Part of a small language model's weights: 523M tokens.
MLP neurons of a small language model. Each row is named by its layer, matrix (gate and up: input weights) and neuron, and shows model dimensions 0-127. Each number is 128 + 24 x the weight over its row's rms, rounded and kept within 0 to 255. Numbers have three digits each. A neuron's up and down rows have the sign that makes its largest values positive.
A block is one neuron, or neurons of one layer that tend to fire together. After each block is what it responds to, as a language model described it from the Wikipedia text at the highest values.

L8.gate233:121150110138141099086151123164112136113131110161095132137099174111146156120106090111142085119145140099148148115130183137146143117122148102168115095172107143166147186151101169120140173144150137127125115156145103100165140121144092120144119135095117141149094107163085134139106137104153165111073125134111110119143154104081140113123139148169121159135122104118127124155138170127139102126099
L8.up233:115127120125124131104141164166121144129097092161143107123147133147133142120162164119077137146076188127187139131128163150100156128111141153152133089102112108111104166128116122157182134150138132115097111158170143096144128148160122139105070108150126134129149106109120109148098134132140180157162147107123106122148130138154103129140137119143095160099121154178135140082135166128134124114112
L8.gate341:107150121156144086102110158145122139146138119148106109126126154131151110111130094185140101131123122112130131106122157116116120130124104114166108110121137108109131134095097142166144069156177122165134122131141167118116130114153142116162147112156154161135128128156147143111119108103164124123119117117127110153048143123122105102100077119119132139170108156175157124145138080126096084078098
L8.up341:167162119144161152086131112156129084115133124126124087132113131141154160099133143162123101112154120098125149118111100107149133146122111155111117161123140120168143127103162117135091154117154121103135129152152097099117081169165126140146125120114145095129087123114136133119109123094103135099174103176111120111120157117170119107135115160145128100115139122120124099129131121113127147114134
L8.gate400:137138132123104121150117191174093146173130158133112120141126121164099135133065131144136118125136110130091127121172123094159108153143171097128118119141098106160122076123103140152108147147126126100115123117154137126129141103156130154122168168184154093141178136154156158133100083185163089104117121118147123102141147129149162143096120162119148109153118116125097109128118139158124115130112
L8.up400:160094073108100112085127128139131124125132135123154109128132136107102156105128106149105124163107094125124126118100082133167132124129153141125132151123100096132115119110127135140134136131148151134104144101178130111124129151131102135141126142113109120114163101133150122155102105124107135133103119105176152136109119140121138115165152159127080144155094084129126116147134109154184098148106
L8.gate434:152162086145137148121124136168094108156158138103134103156160140110147154155124097122138089148090122073138144109132119136177155171123132122060132128094042135084123133116132180122090144130127116110102149141142154142125113130141105081151128168160112083142128100141139147103168106128144132158173106137127145109125141114136104125104140157134107107141123141116156107115106156085129112133123
L8.up434:135147077116147145147091102139088118143124141144113117076100163117102151116134122131135079136130133110164145169113120151131093113109121150137098083132144148188117124131115101167150130152155112134175151116131125143098084123134131082123142133171136126128127145160173133150112077112166164145143125119122157122156165129134136119127139165143118135179135131120136100120103151130123106135110
L8.gate495:145098147130146118110126173120132128126130127119104144148160109129149145129122088116115078107101137086112126131122162145130144152139109163187130107153119153122106147131104134143175126093156107066143137120102133132155149140142097125143076089119097131133114100104145113145158106134137169123129126121114143114155146118123101153102140126136111136093099097177118125101098148174097123170170
L8.up495:136102122146134084125164150127129156124108143164166180121134132151171112181165097103090078121145134118135116156140178132137130147120119125156147120103147132084135153173127122146140114130153091111158144081132106108158154132065117162115100131139125121131131106167107091109145135073116190149105126150092088145123125081122107171109132143144123087148131123139138133094109131128142138127135
L8.gate528:162150097118135096135109125136108125136133135097100145106162142103152174108133143159135120117100163079136099120135089117086122146131163144116100167195096138140108162126145133124099135149114147118149109130145127112092130121168119125137136107088129125070076116155105105125095115126126148149151153125113143157129135101112138139151079117145143139105134092124098113117145123103144176134123
L8.up528:127128152158100129120203128164152144150140108163127121193132113098126136104144139124135089134070095150138174085174137147123149143109125116125109143124096096138120153128103161105129119122093122134149153132139119118160131111129127173109138159113092123110161159101120106140133133095113161140134165133112187098106112112176127140107134140165124132129161150124131151115131138101111130144125
L8.gate641:147117142129162115094141158104143102116108113070084102147140177141144113143070169104143123156114134151120122126141121122135137150139135126086117134189120139135168129070111104103154119164090131122191143129137115130127126140110102140143141141145139097138082126142160126142140151111165085120106169075114092114134107126083108153134147137136105135159102105126146133124088129149125102119153
L8.up641:139147095123142109164177140091176121083190138115101146082141139122144134158094140134127179137155142137098123095091118114151110134079151153111110199156106090138145118127138101122140172122149111146112135135120081145131167164157158134143092128168103157135107121149120118130154149160138118158115163131133111124111173139146138122152125142108118054111121151136127111136147099127135120160102
L8.gate840:116162136169141134116140154137107167144131152089148119181129129109137132121116121177083123140135161077131128111139111102157111131136119184122069106127128118099130147138086191129170119134122122090113095081163130102143118163132125109119147108178112174126139144159157129105120128099139152119174139101109115135148141115186143159087159125146130111152145114130101045090139104122166110136119
L8.up840:129118123112116106110157146154100099139122088123149132107151161168159112090109106141113123168077160141149125158106126159112135136151136113110117130131141127099121105127125130187139080127136141134147109130097136138145146142125173148144126143120099184134091127133119120122130102131090120149119098136121162095117133131125162089156120129130138125125102119137128161118105141122130166105096
Responds to: Surnames, or their final word piece, right after a first name or initial in credits, tables and biographies, such as Baker, Morgan, Carpenter.

L11.gate733:093159144111110150107096121145114108120150127130134118134107150096145148127134074137124057141138167133154144099067125126154115139148140131156099127121128156101114123127138151144128130148085104094122167085108142144103135146113138155161075083133140072119139141130113114150112145139119161104124112121117107105085112094148080148149129151168172139135119162108152080133122096124106170126103
L11.up733:137131125165144116086173131119126140173141093129128172106156103112108116138147131118129162127160110139115108140145072089132119143132089087087123146130108082124136180105154143124110153103117134141113139120123069093125115129147108118141111117108109120121097128148111098089115121165100119124153120123129111156145139138097144169143123119158123149128125100129091139145165164134160122168137
Responds to: Surname tokens (or a name's first or middle piece) following a first name or initials, in lists, tables and credits, such as Moore, Chase, Howell, Flanner.

L9.gate171:118136128131121161109097141168141117093143139094104142115153145120135117119129093139133123158104148147110105088107132106176128107110139134167111102155121108138138160114137147128103117144089096114169086091143150131129123087159128165152118116113133134119110131116116177126116142132138166115117172139134093093126130174157133095124098165115149120131079143106122112116171107129125119165145
L9.up171:104138147094125107123113116122163116142150125124133099126135151117128144093102112083121121070165121129126126084114088150173116120142145101169126112128090134093122142122127136123091133136090087124139056113139094082114157097109121132121094118150153126080090143158117140134084156134120122138126136163159134119127168135149146139092119126088097130127093109118153101077117140106096090131106
L9.gate339:138164146108122138096108086081107113134118118116165145108096115141110116120143092121128123137128113114136146106137121103155145118123166095109122131171076114137088154074136134120125106145128108115178114117164130098141117137161155170146131136093178162126126113150145188132102116114094152120157116134135104152155130105131123152167093161111162132097150076143096134140136160142133143188142
L9.up339:175097109157103103122105129143103097169139154154145142086150126166102134135078148154141081137138122133127121153102119091130113146111126105112141102141089102117100168115101130114129082134125142138131150130132130099125132113137165105152123127113121144149094119152136159122131131102128110117135130077213155124102180148160134176118097149157126157143130100119136153159160146111121115141149
L9.gate525:156097142116126076133123099129121140150134145122143131130143129093117133155111104152118128132071088085125105142160139114145119188084128167141155106134093151115129142139072121108125116087167085097158117130169124134119145110148129107155118173123091113095089108135112141109120181162145129117100154128108120120087125136139160109107110133117098138152094122145122142118105111122118133132111
L9.up525:140126113126136139120146157112107127109172091091130120117102112143160137135134138113102159133121120090153109100114122105119120156113098129138128152143134108128110074087108118125142125136137101113134117115113144065096138120151125126156108125154093107118149089129125147132093142136126131148106140118134093117091156148128122125114152147134064101173076119138126070167116113130136125143108
L9.gate547:144174119081166146127112086113133180142072098146162136162147183080089142124154135125148125113148149120127121141161141100068121132105103117126121095093123113136124094106137097160120141129091150115123147122120135075153158141120074138108111120129105147114135123112117106142130144092171145160077146138149100069087120131138128128137102143144055174102078154125165080103087122121149135119137
L9.up547:155129118171140147141127097127133111113161162125145111158110139157093168143142109147142131152110143175105119173117109114124102156117138160120125154176177101132117110112167130136134134121148097119135119106125135173086142134168149149117130152141112182132141152103121168108145128182089140136155140076113118110103146155092140094138138147122094158160104134106094132118165124134116094107144
L9.gate642:076110114131078109163115127155125132120139107115098101135161119122099165131110129146100127115099138125115145104163160087188160116111165165164085133098114125101110126126088154172150082152152100115122164093126127082130117147131159161132120077143126153138110131119156105091096105112144177114128136124070130123117133168163146102173136132164155119135153123072096128123128106136083097126118
L9.up642:110135156147165118084108122100135139153124108110126091099096113150159130149146160170123142142096133148138184117121147116165115145110117097120110107107115140127122140133127117136159125152138131083103168109103164163124136124117146181148138133145131072112116112092123118113155142092124095098114139081085150111125105140174119098117097149174164147129124108114122156103130171134116100118073
L9.gate747:164137122148103124136124140117098140112158100152144133164113146157168150114126155133157135133135148120146126090119104091104145167133139127096133116111132117091115088155105128140098119137129153125150143116136128114145107168127111111137092114154102143171069067085134132152118115149127147131147090110123082149081104154110151092112137119176147141139137116100141087132111128103103124158133
L9.up747:155194120206135132124130107138129111148130104127129135111140116120111154120131099144138109117101158125121136138100152108177082114147135116173141117145132107114092146141123122092069131077119064130078148137123133133102130174108129128133141125107101121137107143169111153143093147131128116095135123157112098092157152134112121128115170101108092152118120127096134120103153161148139103107142
L9.gate775:132134139109111126111137119083123156090150096129108116140152088122121137122122103147143083091128122194089130073138099137167114117140121113118093166185122131128108147095116110139153126145099136140154131123119140149106166103139081161152116144152079158085166136097124117145135111129126089174137128127132106155156161145117137121092120097097109139111140110131122136137106161126089120145152
L9.up775:143104131112153146098135126143143123135166119101127169170079176128164112101132134138151129146099094143127168091165120097115122101126119091113156155092111129124096145094145153170148104075117160097136133137167095132168137154138121128115109104195121119118184106129117130167094104118109113124108112125145130132157117158128131117164120087126108132125154121171156135153090152155143134157104
L9.gate792:103140137117167137125151145127112107136130178111107132109112178119120155094128133096119090145144064143106114141132172120142166168138134153117116098168136125112138093180162125165112115124127156139156169088155091133142106142070122134149135107095138130119117151176125143136123148157119149125116114118147195139138176129139142133089147169111117102090110134063153137149126075122107148115123
L9.up792:191089144164151106144108150147142133141111153126110112101151133154113167113151142112113130141174160141157115094114156122169128160115122091150145142149105132116135148131086112137130144141181113123127149143158159129133087145128111128147137148104152190116150146173123167146106174114142128109164148113148169102144130183159134085115131142105094120102119146150118122138058188159106133115116
Responds to: Surname tokens (or their final word piece) right after a person's first name, in cast lists, tables, credits and prose, e.g. Rogers, Nicholson, Fincher.

L11.gate410:134162123114109123154068157134130143111118118135138103126109112126140112163124102083138150143142106128092144162155160143104132147133132142115131163143128127174099195110131092135140196120096085150128136137110139164174077108130100161106150130154124104127179146114159123114112135127170101124110166140116089106208136182136098146132124126142120125160162096096108129116094097107145140125168
L11.up410:144140132144171154107146149141176085114160128148082155115093154146091139122109120122121139154133129137178080072109111158122082144128150130164135122154117142114154135128165091070121128098124134125140118161172116175127116136080127148127103128087134125118131137150129118134094162166113122142099105120109128123118179138104103137153110123142127127179115153122167102143161137097127169157142
Responds to: Function words and articles inside Spanish or Romance proper names and titles, such as de, del, Los, La, San, plus scattered English cases like one and per.

L8.gate84:121126111085155116155127125102130101156081163164118135119124110097203140138145104144144106100129150133154105154119098115138152127133129127088173132116155097112136127123095160122169185156134131112146184112137100107121125082137171105127166126117133094117116149118104107125153151101154125136134109110145114128136141094079124115094156133128090127162165148078113132118167087184120146126111
L8.up84:154102134138127159152120137118117161101132090120117112096158137164108118126118150113104061114115100145109117145126131100110148157120126121086103126109127136135102182116144090119157100118109189128129107124125155144159176120168133127154112109104135120090112151119125144138098125132078117097118108138140094136119142113118128162106139168078128099152086126169201109161100140093119158111118
L8.gate213:104149162122147103124122112110118130116123141155127103092106149127122167130090143114120070152142121133150135125168131154131126118158185151108137181099055104103119146092155129168098127154138107169094114128100139140131143079146120090098085074114152084121117105125130113146160123126146115157129133120125153101146136133154109118111119127144159143129088115163119118146148132147094137138104
L8.up213:137129126148105091154148073115090121136146188168141138145108127121143107123127132149126139159112101112129171131143097163168106121143138122171103106127087141117112172128145123179106129135124127156137119145124125127106145113127111074136091103144128145142102096118138136128150128107086117129151152138123122100117124144117139112127124117116097146117130167112155153157182125137120091079099
L8.gate451:128130121141130139093145153136139123122168107169147074126121118145164148093126142126139126126132076164126129134110106118122131104118153105132128108109131110149140120099122129140142082094119146127142149149122118107133146128140126121113113131136142120114143141150142129125135085146140146137126133083117140126142087129129195137104163141092104139158116121145107056163152113113156082054124
L8.up451:146132147111158123167084128138099134110123122173105113129155096141112152128100089114134121139162073128130136105101074115101126138134125104072163088060169110140120147118122127104129115154157144135140162151166096174137090097053128159137143136159143126131121124147098161133162117143140113126146093128142143163118130139137082157107121096130111122117113103163112136144129117183131170109102
L8.gate474:137136147103129159142129105124085108107143094126153128149186128118100131127136112064133090098121121148144139150131078135126116118139093143109146116125129126118121090155127122141126111095160083122144119112106121159146182088133165134150132112163135141125143147101177122111146151122160130104136094138090139131153108132139141166118093104120120123100121181105095135138082144124151089137162
L8.up474:123141099123104101139135145134130142099144150115119128107142148138117107085142169116135179115150098124131127126149131111155114141129138170130117146116154137170118109101072174199105126142147154112163135130112097122143119105143137120143070114066155131146068183166143126147100104129103092116118103117100116101112141192110158112148172128118138164118146140152117151161116143128125147130090
L8.gate521:140150130143161130127169141151131066106142155137097133113150126123131106108103155086149119132166142129127102156116148120155130122118135100125127124148145101129119127151132114095128081159134136165106092147126148125072137119091169127095095130160184131138120110116123115138196132115113147145109143098156141143107144171091153063137138111126133112140119147151111103115118217127144136121118
L8.up521:120139118142107119115144120111117134114167118143146156117108147122128151140125114085137162130139086148107141135128123101150134171158135152114111099146143138119190113157089115134138115168143149118120093137131138162099131104115140119138125101117164116110181090129187165140099112105132106156102123140135137119119172130131145118112165149119150121156130111087190102149117131167101167128182
L8.gate638:139110151102123109119179138159112117146105094127110113107113120159158143103108127143127127110119110133093095112126070136130156120120114174121136125122105117125097136125113138116106102114087099155126131139105138136123128095145128101121111168132148135135136113077112154118124106095156126156156128141161135133204114144135117138115120165159077088107152103102151146182148132142126144134107
L8.up638:078211176170113129091133154198091140111137160112144126117136113138122111137153143115131104113145099129148102125098081119111184102104142075096136132117131109188151138096144146148144125134161148155111143103129124127103123126104122175135149103108105128129097120158172107161117083127141161121132142108188143124090166122099152115113125140117123118112160115141137088168082155145099124162150
L8.gate835:149114130159110110087077118159119099114117143103163141119077059134142107116159084104137108147173140124136119155126099093108139155123113138121106198142125102154098140107161160152121135115085105118100155118098147124104147138152164138098108117101142140151142105139125136129134118144093112160117146130069113097140091125123110133151146140110120122113123102116121148134155100125120131111119
L8.up835:157165124163134110152152156146113101135108116113127121137111116172099081120109144107158107113104164155124112130138108092119128146142146168129151132149124130085127088085144185104101161156068151137074145132123140125133153115117143162114128106089144151141125071146131147174137121083136120143128138105091126126157107152142134086076127146134126100129119097098117103157119131113088120172130
L8.gate908:139143141117114082109146123161113174128120118135123127101079083126113170122132111129135146150124138163119149097130162146116179104156134193107200153127114114116085157101120143124145123140111131181156169124162153104093151141117100122151130153148143115152110092184115119124151128154158100094121129122081112180139138137126103128133150150128092175131137138164105115148168109187138088102114
L8.up908:184110107135115118130160118115121142102120167136123165111142171141145134175129129162143160137115155160143122103153080114100103105157145143119154116179140120082152107104090142170149126161133146118141157134140131162096144075146148124135051153140137118133097091115150083129147104146156146105124107155136161088103104130153136140122135165121168144112139113142116110094120134147134101140147
Responds to: Last or inner subword pieces of foreign names, transliterations and numbers, often just before a table bar, comma or space, as in Schopen-hau-er, Hunedo-ara, .321.

L9.gate168:124110167143143094111146161151107145148133148089137110146161134156125123117123104131117107135130122129156130121177081123130132153156114105137121116108105123160111144134141175131083106092120144177173086135137134167130160119142129105112077125106096107196133092121135141100148141141146163157155126093163119126100141111157102092117138084171091120143137143130103130125093074141092136135107
L9.up168:135127126153152083109153169145160096127107119104172111141116152103125135131165148106115130171102117138160172138149116112133161100092146149121137132186154126070129131085139088126124077115117134149189141078144124092106132115130144155181125184115124114173124166115135118142063103103119135117139125143146144135114159132127126131133143105148089149153130146124137133120122100131089100103131
L9.gate181:141161141142085094150102141150103159129139072088122171158100115140122120171165135148135124098153109127186123128091134132156115095114130120149096157118157117158105156142099086136160092137139133148118163120150159119135138108142127135118103122123159099116144113121144113120125126113148155138111087110163117085125171115115140099116113109128115154133123090125138123139102130155164106152144
L9.up181:066132102165108123207097128169112131115111125170133099077183138126119181118124125113152121077121114163113110115089128135124174096098098157146149132157166102115108099154142122108133128107132121130096145113129146126130092124127142146149147118134163137153124152153088148137116097117142130167141114113105135133149143151110116129135075109125112107144132170143095091129153101161132127124112
L9.gate277:108154125108169145112170166113150134128140151122149140110147147138160082110132162143136157099094129132157147080107112097182176121137107144124143125126125128082123090130091153132145122105140179137175127182113138105128104121112137122162116165094116144144091128110164110115085114095123161129137080102132147144180169116151153081128135110121127159147093120104114131134070142090119128092114
L9.up277:104086109142133106092130131153142135098109112118134156111195126116140139111118150135135150081123095112117104079118129127121130119112131150101132166105139111113108132106082099101107115103155111127132120144120123159114133130143150173118162068140126165156132141125213141143125130171169124117105112139140140121144139120140112133168101092112130067147102094095121178145115099109109142104098
L9.gate491:152159132103126114148134078183115140058158140129153162127072122144113149128132105133163144134162123095167149125060104131129141125124142127175072110134159134127131124134099175090129164108159086136118129177093086146087130117109174123145117149115115146125152082155140118101110120114144120108169104104146155138097125078125120149118109101109151133136173093133214108150169141098122147126093
L9.up491:088145131165113124113138144162112135109151137106126124165045147149109148151104178155172139136172154127143138131120154122110118108154104164124133134135170163135143149113095135116182087086122154131168103190111186130118106173166125080106178160115122101134176132113101146143122129148155099146184131128127119156120149137096132122143147162179135155158110114097111133111125141112094134126151
L9.gate559:101130131108141105156112154145123102116143116073135114160136112135081134124120123144107127123119124140096084127123154120109107116138112120140141115153147118137106109147115152132145117116110150111130125172110127137139085125118141159118144100112142168157126137176109116155203107114136132128146133085132080089140103157147132085113115121106139183165146156101179134100171145122155144141107
L9.up559:083097087143131101131123131101113143149147095134106145151104125135110173092153105142136152163110138145141127112110161120132146098159124120114143109110138115160157121124114112128140146107156115151134143107105102135162138104164134126099150137107132112146137105134118113125163116132140131166119150131105103139126105109138107110116099073146154117146092135127166116155159157139142111172124
L9.gate939:085134126141121151132180131097134135127134147164169190131111140117114140128103140144079109134123131123104087092154138156127125098159135163084121142112146131111109128083141127089160111136170123099148130148127105095098145124128159128163143111141154120136159134112106131130101129089104109120110106125118133151129152145092163101111093114162132121218082159145096124169150127078136133141121
L9.up939:093125139124089118163089161157136127109119091118156154129132086115117169152136111102151127135097075151112143123127141138151099138152112147130141135150123127108140110132128125147172126092118143092114137112123166121130133128104152090152144148097135132165155139129083114134093138158090112139115117128104166152158166147136126104094145113134113100105115111139127123181109119154141116127170
L9.gate995:150116105104128131169075127145112115101098172189130148128148115124127151156112165144127148149118123142089144171152140158132094175153146126094120123143108084107098101125117119127142138134143122083104143070147110144162151132150120106158105111130090129091151122154142124127125114101101105099125124112103111129128151110111201152124108124118133109122101127135109092130153124144114097125148
L9.up995:120122069158153152126146111103058126148107088127142139135121131106161167168127162151102138138168118147097104126110091130135121177108142134166159097140155128134100107138169138098137123092136142128110137146181127124091133142136111158141113133143164136147109116097170128107106097135148138173119091172197135125130141137108103061105154131168139134110130118120155100087106116161125124127089
L9.gate1014:173152125174126167160125124113124122118117115146117177175137135108147117115129146138146135115112083109092128089157100048138147125100125122121119107099143165139146155128140192111138128143129098141130177122119127104158138090146123189139150127117135105160106111177154147120156126069129121116135127140141143166146128133116113127127108128132105135134101091121132133137154107105129136141122
L9.up1014:151104127107128110131151083143102136136110101125146127141122155102107160140158103091123123125150115107115092136141080142103117143136117129167149172126154129141137134167151124146177133125147108143099122140157116096159101139114158153133107117140125085104138138143113109128160156161139149137146140104119153170179116116108144099134136116162163144090095091133096100135136137112138163128128
Responds to: Final pieces of Latin genus names or their abbreviations before a species epithet, such as Necturus, Saltasaurus, D.; more weakly, word pieces of personal names, places and table cells in lists.

L8.gate120:078110152138121082131162135164105096107132116122129137119186103134132121147122119133160135142132107137112170143089113111123119144168170148144206108118167122106117109133134136108164098090138133141118130127170122138127134071102103176097114122096116157143158091132141097123178111108135137139146129145137105163151161100071128097165132077113133156097150118163147101144124155078093139145176
L8.up120:119130128142147085117102165134132141118130148114114147124127093145136164112141117133162127156132093077127124135142103113107066168129131146128169147142170151112113125172161134131134109150137118128063093146130124177097112180109095118096134134107124125133102092118123164146120089120116153132126099164131106164115119136132077144154123146136129146120138151092109129101169114073110144119137
L8.gate290:131079123150096107160074138136112163102136154171132114137161160122121088156160142127108160145187158177125106167111118159149174141159105110121094095120184165118098134122129117136185169157102130153107142116174129140153118110129175092135128115104124145134118159140118123128154105107144140155115141139149126160099092125153172150151122072114173080085110126144128130133164123127093142118114
L8.up290:113130142101113146119075110134141127129157142140144147146188156130157129139119153133104167123139142129138075115153094138116142135126150122138103128078171106122106097112149066100176155164165114127168112107133149114141116113130109155106118126110144165177106158122134156143146147113111137134135129114127106144118107090124143162148152104125161090119130126133146138124144137100128134120133
L8.gate355:135103086121108088157135136132093154088117133120165132104097120147114159167130103102140128111122116148169130089106091117118152126136132168131162107133195130137131129090106133078171106073141148119099110129091112120125116110145166134112131140114149134134145119133112152139127105112141158147120063134136109141101093117089182083093123092109129142138114126117133119148161141112152092155077
L8.up355:132112079130130120145117136131063130148082143131115131116127146123145133121162103115177109109096087153141115114098075110130179109125108106119118133209192128125100150103116130115165134112096145122119139114102123121128138135172140155121133130102121149140106122149107124119135108113142172137133081137140133118124126125119150126091131104134104119132133144146152160126168155163193114170095
L8.gate472:140160157098151117127087099164172110092176117139106099129120138178120160137109141164123144118143110139147095117130111154151136126164131126115102133125132110148162180162148101159108125134128103095148114113102166134158111117150090153098131160130137137147134109139182147143140080116178064124184138138140120117150068101167164122087138137149133097131108081135153118129122141117127123138088
L8.up472:105125144101103136145138176153157087101113127100077144105147156143118142145126152109134166084116171104159149088131102115110148139127118128184142118098134143093126075163113122090097074152154126136140148137150126133127134073124112096128143117133109139157127115129148092144158109108126158131154091113130126119082113125126104135113178141086151112119092129123152143134166100107151101113152
L8.gate501:106127124124150123125139121121150154144164145156118175141139138123146087134084136096151102113109102158137113152130113122093107097099138123077144154097116145135096123137139147146165122109108135117179133138147162128147119112128135155105120125113108086123150115094092139127123150154158092160111122107134124141116128081115117113106135153126117140122158092150132112169139125092121091111127
L8.up501:149148103159155101112156125118124135140134128099148124166125153097095139113192134109077178099123121116098128087143129071114121160102087123111138114151163133130157147154094120140135147113108104167136146105136127145129133122136118115176132160109120154118195114144097155183118147129134127169099109101124136128135161108138140118127140083122106139150113151120166137153172129141118117154136
L8.gate579:122112149104114153141145109136116136160146089116164131136116096128140112141111121125163143129124125164130155100100077105096140090182161131151133119096139167153139128118117178170148121139127134096122102123071130116122096124132128138134117117127114122105094154155104116154124093136151117119137124122133166097125121116146146138114144116116101162149060119120150117102120150111113101166143
L8.up579:146143130095132157135163094089078094149121069115166095139115100146114166153105090099156136153120138125084163130092105158139145113115148152076121105141177073109139164121112184142125122149150111086131087150160103139116136114096110157133116161120107102109105136177117119114122158174116100156144143141135150130127057117132146109135144133114133112175164147126126086081111151157118154145123
L8.gate691:112119100145129091127106090126125101151133096131117139122132146123147114104147150120125106163149129117163149132118102196144133090120104098076125152115143098110087123139102115160132120150123117131148127110143109186101127104154193169115115113147135080105122142143126131138121155089120158120126144124105174141119158126152099098118142142087124169120111121120160095160137133143084134135154
L8.up691:130127119137121106161094100094115113163087139142088148147134160120160107141132158148114144128122106105119105155111092132133132109081127129095109143108110138098127114112108153130125158127138104132114088144159138130086165142108188130147089131107108101106113104150131105128105119120164154161099167119138177126137104125188111107111132141134153133147096128117098122163113139172113124157148
L8.gate787:144129099124151144125132119114131110143110109097131144078159096149129089116165174148128135130101111138158128131106083102119171198089132097165132104130136120149081095134119174153138091102135145100146160137136144131129144120169167120141130154112105094156179091095109110170143116111107126104117131131149144166129093131136137141125134128164124120134062123113103109093104119184095136111122
L8.up787:124140097146146167104109121102085085107125111102135124113167140171122106130124109109135167121106099096129160174127105126166182102142173095142140113135169134142110190068131131098139110123125135127146091118162146105123145133133134107106110126160126116133136099133110135158133127141081108130113159092137145140120101128136134141121129143154120118159086148157112137151132095142112122127140
Responds to: Inner or final pieces of Latin genus and species names in taxonomy lists (Fig-ulus, Salta-saur-us, Flav-obacter-ium); more weakly, pieces of other rare or repeated words and names (diph-ther-ia, Lu-ns-ford, Pest-icide).

L9.gate270:121104121138118111118145147129110174086118102159155115099152122108096138127164135081118108097130114128162139131148113169141151112148133071153126116147162139132145150113117087077144106092134105123147116091131093156125129100144121131130144104098145154104138129151154126163139132142106121099118127086125092097122119138115124118123113163102113140142123115118142085132119125124128165106099
L9.up270:128177111086132109095104110153108117154125202135134151160139160142123097147130120149119097133103130103133118126108143136166133137148110133100188113135189081163088115185111117141129135148149104168100130159134110143118136131158189125132113153144120087154115101107148109115151115100120132108135102161106146128105103147114106108171155120149051143129101147123130103139145145148161125158150
L9.gate337:143149137135122117079151120126128148100131116140120171069157158149125121139132133075151106141176101124135162114109110149136110137142144138112127132160123093152074166160131140129104125073104152159147105153099133129156104125100143104113104092122168101123127135125117081107154129077147155123098102124142095142095132134076098149097139163102108111139116070115148130156104154162130133133130
L9.up337:188130106119154109140133134146091154104163138122097138111122157148138106113086133124131124125120116147152098132108163107128129109101114146130118140139146090149155134146090140118147134122157121139119101152138101151102122098100166116126138139122145109129144122128144121122154070100153116158114076145170115148107135114077132148097146110154130138121125121139154144145122146140101095101100
L9.gate387:080129151128106116126152137120119140119153131109116116146111156141151137108088142093169107184129140157129088127118115120125117131133113156132148135127118118143128114132115127125149144111137104139110066176141133112135120163131146101146125140097124141169147115110171098106111095103091088113141111150141128142144129138130089111114197136120099137105142118136141089124106165136148140111121
L9.up387:061121073143125116120154113136159148139096105083170127078157159102155176108098111113188106157176146135126107110123112128134127129159134144135124108135126114117141142138138184139135154101115095136102113137129154140162144114131136125136078125104124167169118095096125107112117140131101124119121099125162065152115132145106106130136127163115094137151149119141144144136143127122175131144104
L9.gate439:133128099137082161127139181142142133120142107148125135150151144109086117133103143128180120119117109108141135141109134098112116129146141100119091098107126143098126099132109156157144149127123094128115107147126082128108147092127134096130148146107102094106148077134134102085122179094129112141102115123100156150128150164105161096126138186095095170127135128125126164151131121137106117071110
L9.up439:104149170111114105156133147103115187123136125141145083125122079134092138151133175098122120107108125132107098168193153121073123113102161143110098146117169149166162107129114130148110138142125083104139132131110129139133167160101139132093154123103120134111138151139092133151139108113168101143124151118151106198117126137122093140160126131145083164141129118109084115096110153098131109129149
L9.gate465:132128132171144166122161122115103146150159107137150125114157137110116130156107141104123167121117152094151150122133099120136159163143155146120127127185097157160113129123160142132131110158142148096148099124160110108119140128146135149071106159112162184125121100132158115135132120150163111133144099124126152087141166116122162139177145121157082133093109113177104133130159133150138114088161
L9.up465:084128132150127137111123117110125139112145106124059144138165165129118140092111136145126100142089123129160120133080135116158105123142104117123088169185092128171096113118112136165122112137121157121183127137141135099103164090162147101091141114087152116106138144117102134098122157169090133120148082155136142130181147105186072186137134115124137134121149176131151117109122145163120095110116
L9.gate588:100129159145113125107126127165130149117132121159112119112091146104168132147113109114138180120125153130139159137129139132138124136130173091115147082139129126156149171118127145132140168133140158119168144133159132103116138097119138123146105123096124147154116102164172070186141132085164095135137123079153124168128111123170101169125138124111122114110141099125123133105127120169156134120108
L9.up588:112143128108071145163104177100124146125150132115149112129144154104097176161168126120067146073082122136137118172140125098119145155146107097135152121140170147151168080127154119116151126122082131127105130159104146135176145153085160152122113129102101140146140110139093135118113172110142143162126090141080127068156122152124157122129162125151108108106108134130188126101139110109125143144113
L9.gate956:124096127129125102139141116128136159138111157102164127144134105095153155176108114153111117101140095139177143120125140147158129129160126137142146190138119116160123142149169146121147107136100097148045106143164161152120134120131182153152148153121117112102138127126115119136105107126140115089138103098174131160127171120087110136165154143151098124121115102102121105138091126121132154163119
L9.up956:101115116128145133132171105115146121118189157152093128162121108163149144139153152206156112195164154150147123126169127151120133119073102114137147148149177118145109102114133141122140135121115125093114141132151061114114131159105101136146116124118137105163097149092137092121147138133111089113130145167109157143157103180086113156143151108114141134121143125117112117149126097156101104120127
L9.gate978:086121158109101125126142165161123153165104102146150107134160168167156167153103118136145139153126097115179134146113105068136118158199179141140125095090116087111129119160087139117111155112166113107144124119109157097117100120099128111112132131147148131133078170135175122132156122117121093111126130101126118129134164115157124150120138152114203079105068115132158140162102123132104131096111
L9.up978:185094179113119086148117121162135143088118129141149093126105128150123134091152159114156132117131112118083097122087103129123125134144143107129134128127136117146112146166133148136140124105157111125117119150150151114173123119111080067137093133110101129096177114154113130119140134153099141132132101117153159120145073122100158109136102114127089181123125180116114091168120155101167143167132
Responds to: Tokens partway through foreign-language or multiword proper names and titles, often in film or song lists, such as de, o, y, Aur.

L11.gate712:090136147117128105155103129134125110132134107106094132149140147138112111145161169170152128122123085162190114148110114167102140117141132119128142118165119121121131167123110166155178123124143141127136143167154146111150132140087102151123159103130122122130127101151140160128121157114117114160128105107145154145128107135098116148118105116148138120140167123094129127180135117147112096171122
L11.up712:164132100130119104151147148126078106164110142123157140108113116136146151097140144159115105127130142151122094097132101132091118118140086123069134102171143107128077102127096129146182115092140128157116071148163129118157153142108146096108107127112077139171124105165147131108115118093151071120164129131109098180129116128150129137085111129105113130150100130179135132117125163159138130172139
Responds to: Pieces of Latin scientific names, such as the period in "D." or endings like -us and -ium, plus separators in infobox and table rows like "Website:".